From a checkpoint of a small transformer trained on Wikipedia: a variant of Adam for these matrices.
MLP neurons of a small language model. Each row is named by its layer, matrix (up: input weights) and neuron, and shows model dimensions 0-191. Each number is 500 + 50 x the weight over its row's rms, rounded and kept within 0 to 999. Numbers have three digits each.
After each neuron's rows, "fires on" lists the tokens most often at its 100 highest values on Wikipedia text that the model never trained on. A number after a token or word is its count.

L3.up270:393462457505480468563442483448477456535478443519518475481518589441481533569521455474550487532522460547504485557579521531592502493490492505492469426421450448522529541470475399457452551408533505422497508594491587493533545508515543411448439502538545440488460497432584526491500532461548505466471450480563527642552550482452484484555518604457573466443564522490548490532488495583447451497403559531509476575408500487369520507474559566509490437489449496415536527501449540549572472501489575459477547490521564545634421465516494526391525474493459395443519508388429508542469573499552408499
fires on: " as" 22, "li" 12, " Li" 9, "i" 9, "la" 5, "r" 4

L2.up594:461447512555514503451437531523452494531523446583492526587518461571531464574498610453444533531503453495419423513587548579495543607547543433481490499527449571474503525543462454473572591466427375509472482518463520550574562468401475485573458522507531396519543540461416503505508555519414504507508503439514456537490514410410444545487519511567620484501610468441546587456521552534472442469510556488503463527445471475509474484541466547505524561439442443566424459455434449566506344493564486545518465509511500503572416449493558523512527449502498603487552449393533574536475501530498491512
fires on: " Ch" 12, "3" 10, "4" 9, "C" 8, "za" 7, "asa" 6

L2.up750:523517534508551617532557567384518451477409488434473466468513550530548520487469470363488386553439494405495635527470521478474552549435497453477421474524500508534542517439438489523480537532470542540528504469539577523495450500559544494454380526489572483551460520540536431534463476503550539578399496513458484552496547487500459474574514528463493458527472387471470441573576613570424490563483466506565649430483515510575555495480456550499479536454529567552543601502473486489437468486404460488505522559530443570598465547408500504496547474517459488477463441503457499520410536469548464450
fires on: "ing" 17, " first" 16, " leading" 8, "ting" 7, "ning" 7, " North" 5

L2.up97:482451376568470456438508459537485574593513465568496466475525558469494500543473502537534445484463536425447552527489493488472516475464465474588455396511441538460428488543574453559557398423512467498489496553445541527466624535528547533537429416500520483548440495536503542518487519514464515538512434495510511490525460460529411603497404557505526481463560468397439460566632548504573506547572621521456461522563496545526598485482554694458475518430495457566469550480520431540453487511462496469544459478496482439602526416538443495471527461492475471517565506467431562552474527424548490521
fires on: " who" 40, " University" 28, "ologist" 5, " studies" 5, " whom" 4

L3.up492:578513443602446564529396575474524489486502526430499530452491553531500476514458542433472435485484436438548468539558501546551546604543505524496475485547480534525527461532456478500534454475449535554510396610450545508573475498480502524466442474507434472504534511490488455441520510482525526471328421510464452558569546531572522485479505578553600469562454478504476463550518598548482453507380570588600479433435435405511500462440534526410471488451530498534532449538494493617545461565529470573504488499510508465432516404436582518555462482494489491381424523418398496472467535524561532503
fires on: " as" 17, " the" 13, " February" 8, " October" 7, "—" 5

L2.up283:592455460562440523521509527474514554468354441552446502570420551512501451562514462541525514543496493542398605479496545455553419472463496550603450432471510455562467577421516501479520618415596461545530596533516493531525535433527579480598534515491544487517493541545566456532512539496513491471512478429469582502512459470417380527482455496479538462468486461482451488441457596509481569393432533420576549529521459544519576496532542558481573523454421482535502465531418461450557483515522456413534456515532556449454463478535503543415467501484522437425530516451544516532482576467503370455
fires on: " He" 19, " for" 12, " his" 11, " His" 8, " Bruce" 4, " worked" 4

L2.up571:420475460561445486516518610436508608563598448432468530488368567545451529480490438497521519461521431546442561558556501491497439489475504604445469548483549486481536516506490546502486484439357500457493528446425537509433553561501568553530494559560550520517559498494465519473493456469515499476502507475440511496560544503459666539520499585492476571525452545513425475409508502493554442483482533562515486456534452426496439405460573485495448548472540566507540537489449520563470561544576326431476493494519497425530478579524429515472521502514479565510547436408481491644526518522531507460
fires on: " du" 26, " de" 9, "ville" 7, " Coast" 5, " Beach" 5

L2.up681:574555466444595528472471443584501533450458561464529549524557509523552512505467507465568455527496492556530538511502531464449484547497553511543462410482535579557510405553449478510541490550484480484487540472559555444551452478506498481529417450476666484450432572522467486536531640499547528478494563516494430493527559497405424468498597499496468438533465471489543665477569539476537512541509471478398505395474483508513499496573438472464475462549547456540550483587612498478475500533365534545532536440591412546515489455467464533456466496519474457528490475566435371440493504400498550451
fires on: " All" 14, " number" 12, "=" 10, " by" 7, " all" 5, " under" 5

L2.up394:497533421546558434535533476446443495518506497477433494464528508504483476479495450506501534496562514492440541548599571471490538498394493414597421571521536505448440461470563580494536516451593541479454540460536575463545563566525608544450497481518537517566419500534602500513576526449524514500515467465539492640556558567422538536598517550512454564431605507456566544560493437521504483508495480564546532486552435422412560447518478473475576540428514533456550561495484488586515400451540523482519539496558548473520435538488439495403506521504422499483496367409491545496521565430391484492
fires on: "h" 22, " G" 9, "y" 8, "k" 8, "W" 7

L3.up281:492441449460606422497479490567423496451447500426456477524521558506480447547511518511473482482526588545487495478525484497474443587524515518489473577452617387449440409456585443492524535496542478387445514470465524465371544606584573425489507528557491499509541522437529521438540502536591513536483540471547507532486510453443494536471602556526468574475537467509543560467488519524506476518531511398456521564583492516478419531469444534440506421465487557551553570462529422457519434436500539506503567584527392459497465518539478556397438596533471458523513434469638420509498515447466574481
fires on: " t" 31, " p" 22, " v" 12, " sp" 5, " he" 4

L2.up75:450509443552523538476449487494501464618493445514487602403469503452534418492498505424499434565535490465473571522532573457516468564533473617499466461576432490497500539516555539517492512527528534536552570556454566535555462557383503468680564470536541409501457484530512552465440497530474506536437506451489442596525570554492471466510483488530498523489496475420466490461567491539457495576501585518534486464464450557477498468441431546482450471374400444562467576532476519457539508496439498454489416429522445430618446431554497456507472484496544455517482346477453558504553534498546594482
fires on: ":" 50, " |" 17, " de" 11, " –" 7, "\"" 6, " in" 5

L3.up207:465428473524442547412400492461460469506561554483468526504493543460496387441522490434577530512496540549423526520609551551480511558519412579473515562445493482522482487399438529501485510446428491506461456501514511457477526585428573488508442553608538448449487526540450438540516486455536528495568526512477428553471572468452446503533456505424460600446555522517527453605497450547441479528511564597458498493566567500491538538492537476469545543510519559579523471355522468501484497466643555577498459541535618383554435565498445517425528522498534575500434435464503578475536560549483468489
fires on: " Yu" 17, " Lu" 10, " Ö" 8, " Si" 8, "u" 7

L3.up218:532528519539494535434591496545487626473550524406412599464463517495627473551433546486511448458472460507552473509566516531513446489505536501489448447404588482475564464455441539580524442507549483398434542433485526554509488527500522539451441456624427536497537503566524470459486570511488508400501517495554504507544522531557465503367510479487559519496518470602463557557556454561538452481521552444466449572478523479469445568540508442410486439523537457460411416543565488575429437510486545530566479505500487463400423501565458571444460514517535410531446489484594501410543466439479561496
fires on: " which" 16, " This" 10, " There" 9, "There" 8, " \"" 8

L3.up513:517504457473556558502478518586451469482477466388441511532500546524528451551527553456472475574551456498447491544513587523528545451459547555469457532424487443558506457438525483466549489506514415494458391553552604506423525580555492517474596477522506430587443395518544476394559526539470520503414457526485460488475566510456545498492594458577456492479453515533579446567499550545519487501408526595505532495359537532583461522532425520521418485387566449465550596552550440506450538469450543576457515489526509455525505524440578416496485398493476478547473449551504521539462496369539471486
fires on: " =" 96

L2.up697:439527461548539595517536480422448498520519606494467560455595512525582424515517475502526533532524519520463466464545478564487466516543479584552515422415525527461562492563412555523449569485457559451509520481504503597464501537541497564467450535558469429471540484502583454496519607520614527504486516468406500544566496499550529465458461545517465521562482472464497513419594552615479406373485534560481506479436456579468451425530531586453456458507511481543508503437476450544400485622436420575569540442491488486509397540532549492493403469522453478434505482454466522571433520427491475590
fires on: " su" 26, " bo" 22, " te" 14, " j" 11, " qu" 6, " mis" 5

L2.up297:452508546506534516474534571489451491491545525445512590335487502463533440528518465518584514484533512546527429470541485530523513558442519547542469511411632525473493451489575465513489468491491458539467456504543460448498526517458496459402541494550486462506540524485506489410508567532558482407552458421493470535563468432573577423510574627498427485551551519496505582469506426636623473498487554564517422457543526516457506488526511546388456526493542477578514503472513418495419370513577553535475483473480568519537388549569527578494478489470532473513392496438498458433402494483484508561
fires on: " ra" 20, " Si" 10, " emb" 8, " sc" 7, " hy" 5

L3.up653:516513522517666509462494493516500576452476530488469537606489625520579539574494361434530470524491474493528501540517466533499412479427512508510478465503561599553503476600490458642530483437500490536476527436500554514486451489487510474455455540571516442488468477510480437560521508435536518432569433454528483553519485441490419475403495471508501495413552426463463541511425527528573408476421480517456572491533533501556464467512459477421470449538445558437476517611445473529476424591500508522511503603462452531478443527541522598442570452535427410404554552525523498525523570532516406487
fires on: " by" 57, "  " 17, " south" 4

L3.up620:537443558493570518462500521570461441512564494537493517464423497584564492463506413440519500500558405564444482414571512519458475574465538526487459496497537549530499472549530583499570526362430459480421510577553452414595546500435503483458545576553521525537522517480485495418569526504503502414501544400494536466523518646475416470464460530456583501425551539589483588479496492572554493475454531523567557393519644388542444560512442542462482493459461528527608506538475539532481496538454504479543546528559501500488462465567502459459506480527483474420472465424502467461509577408428528518
fires on: " U" 24, " San" 11, " high" 6, " non" 6, " Mil" 5

L3.up364:458551529486487527572401470497438479451534448469474544482555494600533449568493468443461516477527415476455481494621489541540447530417521556480494515483465528577564486524510588516457559452505486473476451522424528521533537568584577549403495506531493415535451419410469470405547499491541520432548447481507472534544518365546511490443568526550435581489562519505530606499496487546532551388462588542465529556518570513440490566474492515479519531396502540421523557490395464623537516482529569463529454466500587425581430523564541501466447386497434547529457455473528492502479572483456536486
fires on: " lo" 23, " V" 9, "qu" 8, " b" 6, " am" 5, "V" 5

L3.up271:579454449495542441510486565538451508507458474527531512503457511524595412486503424479478542498523391543474574494528576458433513573454587553528501553588533589650454473509500526555487502482493501460536465511498564584473487504500521505630587498519519461531457581459464488475650552448458508469509500477455455471570516502402434517508549463529523468440427471462550540501457565445454522504533416510397565517445418479495542571588467521488541501482507422514614552571434500505525469486541506503482562380529444417461489485504522520471429435493527521411468427588540487502502570413427492438
fires on: " =" 39, " third" 9, " 100" 6, " second" 5

L3.up146:517514426656563429475503558433517530517384442507374537391450505525510472507502500570513429444439552625452552552527580552523467509507560545504478493553539391514499510522476514419593463378521516553458459555595508520456538500542473447493549500576475407506581495502517543473538492466523503471389450440537498530450572547466534419541531486508462472547491551552484495500575486525491521534447505489496545493459543458518492471594500669459495468541545451533501448467388486439489461454556494529538512508472438425475478512484526450451417455493567438538484449455483528534489486491585552408
fires on: " =" 53, ":" 10, " their" 7, " –" 4, " its" 4

L3.up274:515517543421490560452553625498470568496443495421473583525517528523585549486447533476393522692502472424584553475462519604438536567504442502509473488575555535542465447455450447460506601508441473546456565455454451502511524502533524587448398505564516450479520428505606551571503550440593480389473516522472519518523537452473513562505497445469503529484592523552473504460519528493487435574450490478467472497518408476550465546528521457487424503508550514477509459467458465473546516633461525505566395502570479450443498445580441525507474469467524463501493427564546431496542492580445526451
fires on: " km" 15, " /" 10, "ro" 7, " line" 7, " north" 6, " east" 6

L2.up763:493479540442587571420505615654456534550452480421485554526550495499554399499485456470485457590549445502587515462547511472472425368456514484490482510456512529561531433511571436526482460525535517554502392496464567449523493558550454534496520487510480507416515446485443508395549554564545488504491551480549484513534523587398492551508542459474478504482541461497487533537472464489486450474575458502455461455456524499539417487501356441456467498571597494516481533529546509553532381528411473624521536529551503521561526470468414614509445413494483527576520471577543492461442520440536554471
fires on: " comp" 19, " Comp" 13, " dep" 10, " age" 7, " Country" 7

L2.up628:529558506538432511476567514511485530559465535528450509481337518487490521558599494476529483513564515578513509521637472531540448458521536614563485476417542472492568433470486480458533601480431568444379446503568489455484497457525544484506529554514529450450498544495586550485522534442653476525538441468578479508469508469496566505512695494549514477443521497522524543445428530631562446556449501610542494534464526445540513502580513474480429507534582505519484518455535396538550459555502464465422501470504514470501469513549508540432423564470468505480457516489491471402414509492511480461
fires on: " =" 15, " fa" 13, "na" 9, "que" 7, "n" 7, " wa" 6

L2.up736:506537476507615610470462534435490547416481492464544519540515587557490537427429560446481448495501560325552485515537490433509437568479449515457489450483473610496536527439380550566574472454507514481501478419465510506545532562567485448460438564463479494499485505441571518500521481481545528498531543529493403551482522555475406580489576495491519556443567542581500559461542538423524502459401466529533590517505469550471490423492385535493569502470528440444479520584575447571535466523521598510528520434454533435532463533513465555510381486524451514543558456527582461589458459500490520437
fires on: "amp" 18, "″" 16, "ight" 7, "ff" 7, "iff" 5, " Court" 5

L2.up509:437502472481510477404516500436440560401532524451462564559510507521548531587449550531422477565555574545387506559508489492463527531521494508560485403479516502593447480566533430492509602551506474478509471508481496511463548522433454530442474535534448464458490578451495486516499552537434495444490312545499489571525534436476463547587560507625575586449504514494472529428500528617492432527489559513509550448448469463538460480497540524437504550520485508497452467417520470560479466511528493510520498603547463532485542389527456457595426471501320499560599456483496446464504497518521570525
fires on: " fa" 20, " ca" 18, " Ca" 10, "ol" 7, "wa" 6, " Stri" 6

L3.up745:415556522525617538512612447492449466474551507504474505400609536458434483502472467495505469489587578379508539501512548555530547592488526489534484503535494550441390438404436518447564579548438541502513503438511493416524460531524482515566519449476479486605490535538566455454490486594522516511475459536388416530480472496543517498544503552516523519499583557416570545534634507478481512478490556513482452446494446444500565473397447530508538559419453531632432501438555443438496456485482537495557442467475481498541555427531456379568533528479478557595469511494459441545500484528489535487
fires on: "em" 27, "M" 12, "do" 4, "ust" 4, "is" 4

L3.up157:507553456603526466535459495520498572436439456474481551584487499435471523495571455480556453621553496411518579553457509503620444469483535453536485510588451453583522515492448432462496482470513508550461397556508501487505459539491481467551501493547605526484474544514526538588486483465544501480552504498431539526493529498576394520497513463492473418360488433367524543554566494517442378468456533465499522435516499507473555512497485528457517450547490507559467620549551494373553488506460513512546416488555442523466533429494628525461516437488455368473580513556513560485479520513545397485
fires on: " by" 49, " with" 15, "," 5, " to" 4, " at" 4